Weights of a small transformer language model.
Size: 16 layers, 12 heads of 32, MLP 704 SwiGLU, vocabulary 3629, 16.9M parameters.
Architecture: RMSNorm before each block, rotary positions, no biases in attention or MLP, untied embeddings, capped logits.
Training: 625M tokens, 4820 steps.
MLP neurons of a small language model. Each row is named by its layer, matrix (gate and up: input weights) and neuron, and shows model dimensions 80-175. Each number is 500 + 50 x the weight over its row's rms, rounded and kept within 0 to 999. Numbers have three digits each. A neuron's up and down rows have the sign that makes its largest values positive.
After each neuron's rows, "fires in" lists the words (lower case) most often at its 100 highest values on Wikipedia text that the model never trained on.

L2.gate299:366547475491513503487480468572545527501453452500483535477527504528494457500437524507437489514465630539517510493639455524556464451534476518439450584516456518481546519395516407419478523459484471500499419514527409520529395467518435501514513519477443581517456500514462545604497476488534529417
L2.up299:512517499477486445473446509468554448532455420454498546416515438477506598546445549489460460558460436436512502452513525414430551534461511507547479524452521475545542460549484469456515451416485578434478518509417451419513468513460467470445473493565433432467494557523437535540565421504506436467
fires in: "with", "under", "of", "by", "to"

L6.gate612:458483418479538502498451484485461464502515518547522501432425557428430498491417484503488363453559507575551519536517453401504458534545517481540506496438538461509451595428546478531461396512433501557499541438457435497526542480483529489462654435484544508514434583559446441517450428492541503530
L6.up612:429487577461434623439526463551484438519484521456594476597450487495514492482605424524513408557477474514469537474505543454534496506553430512584458491522564471518464538528449555537451459456406536582509542443517497421477486452449508493380608504476470540481500465533580453530478534492588575487
fires in: "to", "since", "from", "until", "before", "after"

L4.gate154:544463484475625523508554370567584527528552525476519495419479367559404485492478589488473502573452416509499508542518445589584470584472516517552407466559518558573557462368421521587482516533439530528452401481547552592488527462502510525484440436455541457463505492390455417505511493465517497479
L4.up154:467404502565500485460523430553544378584507518553487372428454383594529546445507546538445498522504496548494485592527411495528510464528502500542512505549479556523570468479477457449534529473524464445405506410566445465503488468446446525558513438504613525403579441443467478414498503538526529436
fires in: "to", "of", "by", "with", "at", "on"

L8.gate601:453492469510459488582636542427503524580505495569502481462443523402534491476546384473500501449526545496512572456502538534469469469495505506608520508348544519459412500521549461552572548487477506436490515457556538484580490527541514472513549512478440460630525544504454551507552506455512474525
L8.up601:534466553574509389495471420539412522574527536445490427526508536619460399560479469462534512498501553462518494485422495457581513540497420513472544472497511522448491355394352480537436513499451461509571502435484466422512492451474424429422460396510383479538538465505463458446584395494538522537
fires in: "has", "have", "had"

L8.gate254:517485486511567528543439534583473541519606622404470448472437508499454413450483563532486404540582545579522501581460443527539488386544454514561539431567444481558449459488493473480491535388463620452483581434465550550549515494529645540446383457498524499447447583590530433494513436409502363529
L8.up254:511441476533546493495460553543488535473503554491447499473522589442442459569451517548517488513444481527452550539427551454480480545596514609527529393540523523541478542464553436429570521446526536447488593340429506592476500460519511533477408537504477574456514554531576502411552632478406387468
fires in: "at", "of"

L4.gate594:516462476491508509488493462503484504491485555557553533470458531492440423551602559513560543478447458552514404536548473491521510464546517505623541448481559524450497443505503433538562505577436559534560542534439339492491565591515646515524519453471462510434567454515518536513465509446551472598
L4.up594:432478496436459560519547618535468482494512543526512492458563536532543513516490510433458474459494465561525411536419541440472536503639498425529439491529549567519492453443540467530472481485459524482537533436444452495485532533503543634498532439497510430456523458654522522565526559538505533592
fires in: "until", "since", "after", "society", "of", "when"

L7.gate0:521530497483461459580513525527536380552461464463536534423539560442447576514442485405509527512553417525501509530541557507521450490459513452572480469400504453442490401553556549403539503478457472447502554402516396499436430398462435503548448493482493520551573513441458530435596484402461503480
L7.up0:439532484572544549556581512497517407517522496516482578507467470499453421486522421494506455442436575468386557377541548536479432596524529500526581491483503501571462524520471521523479421473548505530538513507495493515516571483491426477518450514510536484475508498448595539524594464526428493540
fires in: "the", "s", "as", "for", "its", "their"

L7.gate47:550494489558478499544418587567489453549456554468456498496472422436493555511555539487458550486649435558588471544569593475556437512489499437544443505499607521525432620563466518560467471455492492497496504524422487416468513542482571534439572459576471512484610554558419486571522531538576521464
L7.up47:448483417543576420425432515615521517417491468521597545421561482511551499536474544456462489493452449456568470506475524463526458348467490443483576527438420480508473485505576561475521525453495574477495508478491462580536455437441542530453423562412531610572463524516415527554456443473457447434
fires in: "the"

L9.gate294:516503473419536491506566442551420515576526535493425486516453497411446494445579452540470491518543577494416554506507414491583529457400473521460507478380562568551519444478512567499465460475482491489550506474509488453382505592471570519437484510478494369564485429554587547550475502563582475455
L9.up294:485475518383517482455620431558490560567507517538387506441473489447452524463534424508600488460533488507411563492453448556519545452493555526465449458445518492599543456465507560541534394465518411563562506543517449483448564505482592536384431526437454427469503488472555554451459487430566486517
fires in: "to", "should", "also", "will", "only"

L9.gate527:536542482620476474501566513564480530533529541401481508419446519460481478480493552480448489492487439528511474446515478499510459566524516522542542577451499512458331456496486537595463494594559430590471518408467559549531562514579483587503500464654564412529418556446433457486471485595468496506
L9.up527:507576548431438478515534466500477524557472482582524523434462455588414555507508513444610503563516403516400608432505568411519499533570445519479415513514496497499495404571503503566474509498469487496533524600471455445357424522595546530561454447493498554505515565472542479554467502478552550562
fires in: "to", "the", "which", "before"

L7.gate166:544589468591450480444480447531481462543525516509488568426564452575470531505407575470458507430461482551495512507476537573524496477412548514533394491461547539474526571529473444461471505495480515466510526554502491538556556530462561423488583475490548579499571444444509496521428490642391624450
L7.up166:574498445541489475572531532562507457550503452533621506489524458495527538494527462510476438443518466545531414445434528550453508481417548490505556516482450499476474482512455444539483475535427496566523568513516451558520567498446585564469530480529471469465550451443427586430458464443482618469
fires in: "the", "his"

L8.gate183:519534499557446539472533448413438435572439585513553562459406501456537424501574468493457534515598486511491490558548511468481492444393522535479501557517431473531468470450482464527565506472504511488473479565509497414472534582340552570346478508481489531537429563510426463482612508491470490416
L8.up183:590597528454452560511432478476420506556512522536550413501546453514620452528452494446426479524550549429465481515525507575571502539450417521458438525549515480459573458432530447487600491498494504488591504533484583458498524460509494454410521524486503461455575580472511455511576468477493461359
fires in: "had", "has", "have", "over", "year"

L2.gate512:444395451502433545540469541427506562570579509512475558523552459419561458497576522533430542477478580586421439387531526510516523541528509496544496570484498478539452550558437605439503476455526588524434441482424480557507506601456519539430505510480446512443516534518537440532457472457577480474
L2.up512:467483523462473403400377433510516493468491526558382541499513448462539504578482476532510525476461496564484445454532595554497528452410523584690452471503409544473450527503467529460492483470463502475486506603516490592500568461549456574441560438447551459470483464542431492578488502431500432350
fires in: "the"

L9.gate138:434549513536437354519557574368488412528579487572463546546506509545499514466512578370520486493439499609468445450503574488505549604492516454509469475570478468411473438517447474511498561511461457501538545487553520539515412493446501481586488517534526551487465419441499488529461400592396541625
L9.up138:483480477529532580435521424581486468490572461535368469484359465500420457451508592519540522452470487489510436583508548474524495414543511521550461464438531499511501401469528562479520489458521496466533416482533519525495451489440420535435465436535445526502575472423620493484490409542423554403
fires in: "the", "royal", "supreme", "national", "central", "air"

L8.gate325:550448482463559487447539460474536447530570633513446548522411491459463481518518456530550489539457477546486561480514498472612502524536486492459421480420461622471402506430568433507524460503478593431608617473436537549524493528435539503524504490564564567499503539493506517387457614475546419504
L8.up325:521453560516511522472531529537443464417493596492591449560433488462482488548450554503427480527519474536480493488590498452479484537530531490491496480530467568518588515545537454613510435466434543455515528470540545507468620456494505500494522513522468499436393492462524443501495536489514383437
fires in: "by", "from", "of", "with", "to", "at"

L2.gate434:549536510544602468541483445455484427385463442427482500478471471469460507518450532465381452454533466440550524538466512422464565419564537518529520564506537463432597414538502475546584495533480501517487465501481501571497472430509518521543553646439553420462552538456541438492549415602440549396
L2.up434:463590539541491532573473603517581519525519463517466524519509515610420456549490509536428474540504543473523468503512468497628573548536536447438571463445474417515460540538510537529498408453496514464509505575440530474493563528478607510600414464470579483313572538485508553553525526516587577522
fires in: "of", "three", "four", "saudi", "fourth", "many"

L9.gate691:474450559501398511576497499441502525486523497503472509478566413473372495428550502486505518497552487456563607477484441475596551438472367523557523466512476499454526497451497547533520557583476432378522529526385511468435428435528530483487486479399564532526466511414506517526552532549542480494
L9.up691:508551574504499551452490478554512510523530556466475592547526578569571509568500523481473502519493558484452503448412448435506439503588499513494553469508542496419528458502639482448565599414522526511502486450505558566547448486485526523467442376500676424441530442449489586558549554521524537590
fires in: "in", "of", "on", "by"

L13.gate309:471581565401447501528555468510523500503456437478523431493537505507476544446490512413427562444500526468439468535436440503558457395499449485512495522548502535535535524477479499432565496546481486492423457390506513453472415509495589522553537503484540539615484449461563414537457566605489438483
L13.up309:589460477462507549448494465493508519580470486570453493452458438518549543508518490482655462464508424500455498536540469514476513572519540553536418379503519416478461532431501417525474477409506410616461551570540574468567511561423494604486503496565526558459554599514613409577453500555518523614
fires in: "to", "would", "will"

L6.gate485:570509470608514573487513494462451518567551551456494514447402506533514429508436549474407567502532494494452404554388467530486490511580494468509524479520495543530503467465503423541524438449502526486471552422499525482581523559546470490532550501439523438541472498481423456554492400566471513550
L6.up485:490431462449491536455521552526544541554422563501468428520420550474471458548554535435517539530474433506473544563512423484489496513489460351477635536484568508524349434468444401466512429469441533503469522481534479426565467550554529494524501540456611544561473558521535616489453547434434535569
fires in: "united", "azerbaijani", "azerbaijan", "exodus"

L4.gate698:445486472524494381573448443569474443517619480509572454552454545499628473443504475531528466478485513527454476511503521424370446494519556489475511492397477546588504453445480527540458452464590430414561479571397499541525436501535558520492408552576520552499506456510498542379537479504509543574
L4.up698:432527508438566539563467534521405508558416504446517560454467459528431540454549510470531517588498405520439552572404558526456481538492504482530501487458592574443466494459563540506481465484511497512459518523378475489509539496352554593424503470538537548476554596527604509522467515528494551488
fires in: "which", "that", "station", "wing", "day", "street"

L3.gate403:443488500461439573387460463523589564533485499457507606529459474451561452531633554471452506599549486535447427424529479602481524455508521567493522455520595470516468447489518552469467443499446488521506480507492544451410517463462498473433410544477468470614510570531541547509533512461445460543
L3.up403:532539535490475485436556534509554529532492523483413482516467535591617600551487526579465544499507509474471485491492544531568500504504453556523426457502515458522508501553438525529548491449440542456528452515431474511475517492473511495593547435421509406521462462513482482599488544551517521506
fires in: "a", "in", "are", "were"

L9.gate38:459524448514473479386406535519486580427468494438562550423479485434489436481466430543443401491525560509522570468532490492426539485514459494422520552538521597483485510564455566588540537512539591451503540574512553474456484499517525541479452509542552516500447532555535529516529549511488459523
L9.up38:493483480534547529489501473452536503487460499635512463489442479494478518545485514498467475480430550553491486571639597524431456471496402485533424475446484515411494518500554526660491511444439546448538521475481530508597504499474627463444431535551546577377577554454536529543594531479460535511
fires in: "in", "on", "of", "for", "youtube", "radio"

L6.gate168:584476510555483555584410516524493541475523574411529495493428511454464475575481507463446443469483554501538470490432459475532542493502509486531493507520519513434442452450598486592421492491545498439545504497518555497590517492478554550421536533493483398526451552564495524467453542574559505478
L6.up168:556500500509420623434582443419547463495489482491541500382420504478532426434486491602468439466496547535461476479522524571555439471536513610502496490498545543517358494455550469497428473473505508543556555557466479485535402548517481425584437519527534435516600547398463636477545568519569505545
fires in: "by", "for", "of", "age", "spent", "over"

L2.gate41:506537458509452513461544422546526437514579436515546443547509529510467554483555472583521586643459471517549468422455386495490536542572453563501454487504485502439536476514491500499445487441464466451533544597454374527507459510501472549538474494412451522490406627492594488511536528523457560477
L2.up41:484520467495507532468458521521469404493581517481519520516616538499500460379469509599511531451509486517463474506404407492478460470554495567451575493430460439502534439531462477446521494521567485531505459536477450532541418525447550651453406594466413553458517525526520508543581550557451510453
fires in: "of", "association", "company", "club", "committee", "corporation"

L4.gate4:578513489521439522521411516451451504467485475577491469487507531478496516483522499454376519499548495496523483404536417517508570499573400512554482487507458520504454537539616623515520385447566517462480497519558521531571540416552472559512429533464575505541492515584406510513538488492573430481
L4.up4:490578465451519467516461528555460511601466588509508464517629490493531435512525551458530544519487416415409485408578483546538630550546468542470514481493485455578504528422505461508447496525542462476507542509565479451490531490532545450572606448552510495515473505515452458496481444514636522520
fires in: "their", "of", "its", "to"

L7.gate382:518515492534507393638509536444454473449537432507421548436503492424489445569472519449533501500484489618512473497535560503512503481511420511518597581406495505508527432506513463574533536487469499388476558492479472539552463507547473517399447458439557494517594605550512497531517464436448520429
L7.up382:445479449560482398470592519572444470566514553528495470483438447476538527539446517473458615524419505569513403515493519470463436403489577447517504421546486505465449562473492517499417484535506477564391486491559442461526550484480414500561522531509459475554527526382521426519473486481435610488
fires in: "the", "banking"

L3.gate153:483511626464528439542470530409510528533478567475575446431492474449511487584534521480588531502430425525440507519512544574461499476482396550493613535466447488578503417536545607530497434539428561339500540477416564504478434516460528522508439505521558585452539521467434530483497518425496566509
L3.up153:407545545544541467588503568517487412530415499481473499523477488520560492482374512463519416479437580573444572526480521456473481503557441553508530539436420594532552525496499568478453436498455563524499463502556520435483508555521542469440533509525494459544526470505471504486467478586518467461
fires in: "the", "all", "s", "certain", "these"

L7.gate366:553513536492553502495406496590457552515519493564496475511574408500439470632459421499469432444552518482537556461537477503540622560513469496506459569407508427508494499433538522506534485500419478500423506536444474413601463481528606465537479444415522497469492506526496471501435482465527521499
L7.up366:479508522618508514483501528536602405553480514463450534491463481500492522530468510427519495545472519508432579527465477560570413489499474455501442493467521492410402468439586549394490510472609506460468515477402532405590484504420511511495459508518527407582542513482526548541579515491522478480
fires in: "the", "of", "their", "to", "in"

L9.gate469:572511503425531436572485487524475475486503468496503397478516452536502479561535589511453386436530487505590492513428587487582527470411452581485452459448465558533441511529542482490438490475446452588496579518482569555442516390434501563497499486518429532517500494475457492471503478462478394489
L9.up469:471409472484455495619544583600588630466540500511418464626529398506527516570603453487530480505583456466497501504393410458487487546472455519520556539494490473446500559466486452485515555576552577552558529418511524438527542504619460475512420422528515536495524510470490481414513546535543441544
fires in: "a", "an", "his", "this"

L2.gate257:524447485602457592550471500552523506492592449461489520487465483522588509397420572540489506535444452571494533530469472418445466512631501550492536431547498508513505410578473519580537463477425490575515483425559414497424477454489578497622438455528429495497373574555542442492500458506555628465
L2.up257:493490498442515514478496522492517571495534430494504493516506549496469399514488514461510469522503511510483556547588502366543436460544438509556516327464468639537560620484572575471526438587467453472418468496493433529470476448481553455592471444440463599521524517498421504550468520475515482445
fires in: "and", "of", "with", "biscuit"

L6.gate551:577483447392561497501492487488575566554555386472502463512482491499445571515465478466457404578479497476525586543494570536546503575511517573491476439491465446529534516480486521481507454450523604477517445460469412525518509441566505453478595442579539455424491491469496464548488500487541522377
L6.up551:474456408546417527600379453427518440496464530546465595405511499473528490505515414497485546570561568464497473487460528537511412544499478511393544605631502411434457441540437495510492621412430412541470594588547505545555530583466514455599537509517510487582493598586523555487477493452523426488
fires in: "was", "is", "been", "being", "barbara"

L3.gate97:455543548464510476493527599474535500409478526489564416540587602497467551573564526524524418420387427474505533501420546487520553505490433535431598483490428486559462552463472644622564496496480502522496498538520605499410568577477505458511442467559434546516473405547529440468542526549554488541
L3.up97:567508465516458498502528554513417458466383452477470449470538441482493507443470496432439459535524492437460474508459487479499545511433424467433564508476403500535531570604556554511484475539484427515446587447470511544503491556489569479537458512434454428514516483471529461555447436564557412376
fires in: "each", "all", "of", "several", "most", "both"

L6.gate602:465509436492549560407400478563402512504390540474500483456456490519403498481439440489536539507486582487418514525479510550566594591509472451497539559525541476517553538491601520580546529534469544493546507528565499484509510439477604424557570461573517525576421529536484515546532447581585459523
L6.up602:488519440470504527437435520561482547541438497373518481573538462487484453499512489542531499509441539369425515507381515489394488588576377494416538567556534537512484506377542450477497502587571535379555482461546537500533502487502554496512611499447539442488525485433540452489543492522581460565
fires in: "of", "and", "career"

L3.gate420:626490560450451467484492478522556487559505503476448476534500566524479506556580539484521505486485440550605469423552562573477451470527473544573475524450536533528480514495470559510511514429520515513629372493532517500359499535574516471504544466581519462517491545554514521522563562510471523531
L3.up420:440538386484550512549625580445465495571548431502495452542442595538482539488506431502563488484560418486479499505531429424514512482410505470496555585549493503492460512576493501555551493496577382492531493457558573483416487448509498433439515466465592443424489469417491492420499592533440517532
fires in: "a", "one", "was", "this", "an"

L2.gate647:514527476486495542482492531452557460545472411462519494497563617538560534527490570448476515509373404559482474525592482493514580521497475431525531569499462455580431511564618590473538469525482539484391567559493452548461505553431551481568538473494579533551521569454501400545487492546473447502
L2.up647:517413480472442422445464450472546463545463461511556505512451527486477493535465497490537478540550478540469489536603515531414517479509457412462527492469482497560537470564483450487542489500446601559459519612530454556446484608561474581534410503420537544444485493521492453507456536460546443471
fires in: "both", "of", "two", "three"

L4.gate431:492466523466528476528491574450561529567494658537466523515454537493622545522455579489463490322527487489484583535543568470436416566416526468502575522443466411453498482545531509497470429397440450470517515401491466504489586515430530533480516399499482478494579577424493431489459495397401501431
L4.up431:384449420453479504534553565397470433461507539447545449446432408429541437551475376526461514525496575597522608470576525500484539420479400513569577494495438498520414584490554579486468501536370439482462508443580534479535555524432445596464498508566562509586438456486538494452498487514531536470
fires in: "the", "all", "some", "of"

L4.gate554:393520467430500538530557538519476484532519496530520488460583569571473449465506505431434522472462485461441396561458425443534516510552511489526525477580558504500521473426409468536502459353514477497471543570483491515559520528498478457585521484494443466496562503534523533538473466559458501379
L4.up554:509480481548554521444458616416563495444444461555452547559493605426582518490552506502436389486445535433464543481470476403454505512486510485464604454490506501514427524553540520495612420434567519482526475411546473495514500460448479488505505474533494417524420515461577484449587488443470425475
fires in: "of", "number"

L9.gate702:483450471546469609607422553527470514547549563474505527475495518483408543508446476441462470430444521595506464469584513460499499411488503490566539511470434502511504466517546489513538532476433451444475411600503461530564531410485452540505499606431452523497538464509477512574525528452470435485
L9.up702:574528444448527481518557581542402580524506570471518458508518496481562447514504490465484468478557471560532542510527564468375461613579437564546513478447465519437510405483437452541500496513431477538455573535445455466626490549494376480459541527436516491496465605401474544552547485462470545446
fires in: "the", "there"

L6.gate472:582580512478505476549512474431473544442503519483569506454536469463454432451510450497452480435507455519582489463462494534514549444487397554468460480476576495480520609470523508476582437516514467535596452429594538486447496444524572640491597539492468519553484602509485415524417544507404496489
L6.up472:510426484471560522514619460416487537612539374553534543435549411489397443482508519557532500457522429495481592534555553433458572468508495505438447412527436519552439422557421558452627519533502504559619549538542475500484498590517557442482440521554477537564509522446587529489504546522474397473
fires in: "will", "to", "would", "won", "van"

L6.gate275:549459472570532502574543462579436486545498517565586497485531540573553495430466540438542440554520519478575551527574500533582454456521546510489525549518493489508518429494461397465503535500432539559449551549500488484547501506444491427581408498479393480508523520509477518535565570515542529544
L6.up275:464425460559493476472521491475504516491567510480429477485511538539503535514536569433461479449554506519502561509451499487547460451527512576523478479457471423449449549556607489512570486419424573535501576660478616540558485482514456439537473620487518579530505555437480480515514501510525400508
fires in: "is", "was", "are", "purchased"

L3.gate374:532490492504567547533373497502513423526463503532543436525547462492490433506449453496364491514528520581547474550568483513558560444562510435538499544473509488473444559453480524524458507531548493496455545456436504523437450465571558494463537578480533524495452510488504469542472493488475467591
L3.up374:447526526481521517653469427459518418533439505568538457481415552506440464470416507419492558553441480525466472497572528482426553514536486587584493540481591404483499521456497451533460544532477507538485560574502466436516477402494542472526490519515493466449497504512542443555511511550545401548
fires in: "after", "to", "following", "of", "during"

L3.gate187:501554476500496546530487537509518417506530481327491478515469541423569497479590466492616507509411473534503482495487478421450535556609505428457533556487515535540477538509438514484469556505477544431505486532455522544504473524507553467480562526590557558588506483465450539521528552439521492549
L3.up187:527586458545478449534474560478511540531509554494508517395413536477486486424513484467564461398480485520453433531489492400536496591552385523547608421569525538526464552401392555499530512534476537534493450501481541540616514529398462383583469477534525440489472581445535452480496491522506490530
fires in: "who", "which", "that", "where"

L3.gate611:535437522476430472580459533492493497535448488436423535432460573499369546423480491563478528515522553592481597492367448521528510521406517395549535500435493548478456526509482460464405521546500501457462457519395465471453573524475572522437452501511493522426576604493533445487504478473508490447
L3.up611:493390540542488462528535486529567449484586440417492507449504508507500544504521530533493512461495540443474491537487509463524439438507429432506564495514560478552507519492510443456477564592469417589435495525467476509522537560473470394392508536461557477510547500488391475483476429342508398450
fires in: "the", "a", "in", "at", "to"

L2.gate46:569479556481546404545488454468500549567489428473565549489539428495421542515571501548533477528476446583488520506523442458499530546521439464431569599465431412437549477515476518491548481468525549476471498486476473525542597449523498478471515611419545458462550511423468525405564460417475519499
L2.up46:470561494515518493476500617499524503508472473528518538445523518405519547490529566544504544569428490507478572483514478572529548468451491535530515496532501505568520561546495539511493498433436523560509509482487465368504500579466496504471484508567525521498557524450457458547589597346436559490
fires in: "three", "six", "eight", "seven", "fifth", "four"

L2.gate552:527439522530543471497523591495412567493504557559532412565532481429519570393530489561472448471521561524563513581479464476506572435453489545503467495486439561455470538497450470553486499470486432555577458548514457386436470526521557597481442479556519477456416477449522452536475586518490508473
L2.up552:569503403478570451557507556487567508533578474511491419462518431435509442495536456505489461488574535439485500535507543548448463470369498550517451425508493523467546544464454468487528462490450531460534502488516425472548534541487454571493567490477494458517444575527537455486527520509530494427
fires in: "would", "could", "to", "should", "may", "met"

L6.gate309:519546534425543452449574440537418508562450513396542532524488525500533421507510472434477440537528434531563568421625377508503522385521540535553481584484549474436428537504528448534444491440451455483514566440502491469534488565455506533528393595455466439597475479515503446534450532520557513493
L6.up309:474531502494543628566402465464522510542494504567527477470431413486432544434427555458518527539539496604519590461525532589556462463502426454581489472552448487476441560645525539486545501499440475475556389521467525570504471635454571480532488468548497524552532588572501495544411479578545543585
fires in: "was", "to", "were", "is", "antennas", "are"

L12.gate466:502394447455458470449437512465514471521535491456479456498551433579486554450524555535502539535524494484533468451509509561550552515511493526524509456456431604482455540358537462503485486470403418485452445462490543488538474535432542435596452512463334528478514504487412528551548513466446355512
L12.up466:556492515524569507550527449486465498535466517475533559488451492530520491442603488558424492476449513386583507544409478396563359497545527488481518523535466583495431419489446514455482524572540491449528522506500494443475501425632429489417505532489504498573503507479561469562508547470576510455
fires in: "an"

L6.gate520:593504484417456580550495509468534516558526596492400504564582476543519470380483470491624535419481447490475518555527541554543526407492477565545518505527427547494510459506507634487494545472556517417538551356483439453508478479641516501448538570529449460490478438628557616551488535527467491468
L6.up520:521505435446515451603462466459509625557433541646444487491524478600398531491495429462512428472472497542513505511555510551535447476465529544500561509396400517379528455404526569429391549462423457563602573458502503559472524501560509421502447466457464497553418498563480521499565566508545515549
fires in: "was", "being", "increasingly", "most", "more", "is"

L8.gate666:450576597561489477411423531535464485521432569475506512539461470504528539502481481568464482615541526561557515446535477476529464464480431469476522503392531539551449579552498513474480542512480560515495571502549470369476468504559551420559524393595503530415465542557484505470474611452540557423
L8.up666:454591441588511442526616455553387464504466523497520502505569554571465481510558542494550418556541494514545475547520455567575524539583545406548423484458505507452486562499586521529431569512457437458380560589511483529490599523523539439477454548488497444421594537490546502478437468534485449501
fires in: "during", "of", "in"

L2.gate612:476421490544454615476439449564416464451500347449580489489564530528506474445545528557478588559490470500556507519511555497492423437615558515463482405506473487526465466525473503522517558514489503493555469521485460564561509590525520512599495448439371452566470503457477469485569529568517427518
L2.up612:497461589576366526406508516476554550549470444494480479594468478534467506462498580442505519548486515552478478552501413415525513508580508475575471511455503418481571443518603629561536463481448516485492477484446530512538452522516504496573516445601386562453506532524576517521550415570565502504
fires in: "of", "into", "0"

L2.gate193:593546451492560516467542473548553465565586490380489571518522500413518466524490500502475489532431459430497467477603554504475569465471496514556437460490528482528526503518450479521518566531466508476572443511496532510457496528511572560525526472372452463525495491515423466597557421529455502574
L2.up193:528452443497507530413585503460537495562393560566527421540484450561464528468497473510443500535565501541403525584521550526645541590443542533510486487530463518482473528469513428477494505493509486481592505530483587365563477569470489491511496450494597465495594559526409456531504487435475499571
fires in: "a", "to", "and"

L6.gate701:453588476563524534567484484471455467545468492558514375491522520479545481450445505497521506446501494529453596513511515492499463523618497567421510486396506571464514530526529491598557581501443482475514529418514695390364600528453520523592502476542572407503512422471466479535434533424471501373
L6.up701:418686483538503461496402411459467455466490511552543463515446534513540451596489387443410406553533456514442398490541483459488404565492445496478502570491454463518484515570436568477515391515417483491404514501515502480455417545483502458517484550446575378590457526504483565397534433544547534557
fires in: "of", "the", "all", "most"

L3.gate277:521518536565556415559554465486499452486522502437539490489557476511492495530554437435487483436482438567436497513524566590555459491545501475553551476439488487383480417456510484511545555468480498448559474483518623497419519476448458450481538517553581510421470429580502556533447544579492513482
L3.up277:433524502635474496456501590566481541413530481442561485449528579438556578521446431538403528503518432419497523535500544504569468476447513512439446569550484450526427500445459379434483588455470499452565542506479524392486479487475472517537576474545474483523570493551505496468459550586410493516
fires in: "of", "the", "resulting", "notable", "s"

L4.gate258:498506464446560452465445472521509460542422553494464513593481534561467517504455438506384553474524483514480454417527478410429665489539422428465573472493556582453503490440556520567498457520506532490486563513551519513517518482485525524488559483543522489482571532476484533535632461527520520444
L4.up258:464534554457433497455554451590524462526483490439506509502524536521500479518568498527498607522492485589537463430417466457430536605522546509448555490469533490495422583510594428438554496434466517510529534575463531512552512458511580429494493466459415451495506537505549501529467458518480428407
fires in: "of"

L8.gate3:510583549496516576466540420571487486528541481433491486489435554376515431347488481494488526415522505536498516511419541559534463486506518511495521499524599535515451422507611546479552496460492562490531382607467481446530517540459542552451563537504430399459586515538539519488453415544546536523
L8.up3:523515507568485556459472472567531501516554473455407420571441503483523488546501495514396533485567532476455503543444480494496418436441466528505625551592650599552401552510543528432465551489588520472504503584528494490491549522468544513489550545494506462549540509454539576456523491504649496515
fires in: "and", "his", "the", "he", "her"

L6.gate166:563491481427441486454374481549424456494482359427497448565469541537510485502574498639410575461474534452481580475559505536512479510547475534481425572502444510533518577548465502555533450512426496535479494464615484445474601535527527528522566551519544556484558393497487509503435501507548470469
L6.up166:461550518430460513545516522539514446424536460411526456446480421366403569453471563475456539555539573513458481581539483448516502543506526463535521529485540469473551536445458545553574546545570470403524531550526399485613426488518467598463531455546467428412479456589549494503533540500466544528
fires in: "of", "from", "to", "on", "over"

L3.gate556:576611533526480383551474536551445482464483484510462484481457471412539517419465501512497436430479458541498410567563419557459567433453443482525502516418567475394434555473558514494538455519466571511477500441525430488487497505572459492508492471428462444517550470438490505340462546468539422523
L3.up556:468488495435440433404434474476516498579449538511525502355493369503535554475432495513508442469501410510495471488535491457439486487471447556422529558508602491473513480587516533475571478520495516436561600411519444398431504461471497435515426503501375475522494529600453513427514429512540521498
fires in: "would", "will", "decided", "had", "should", "cannot"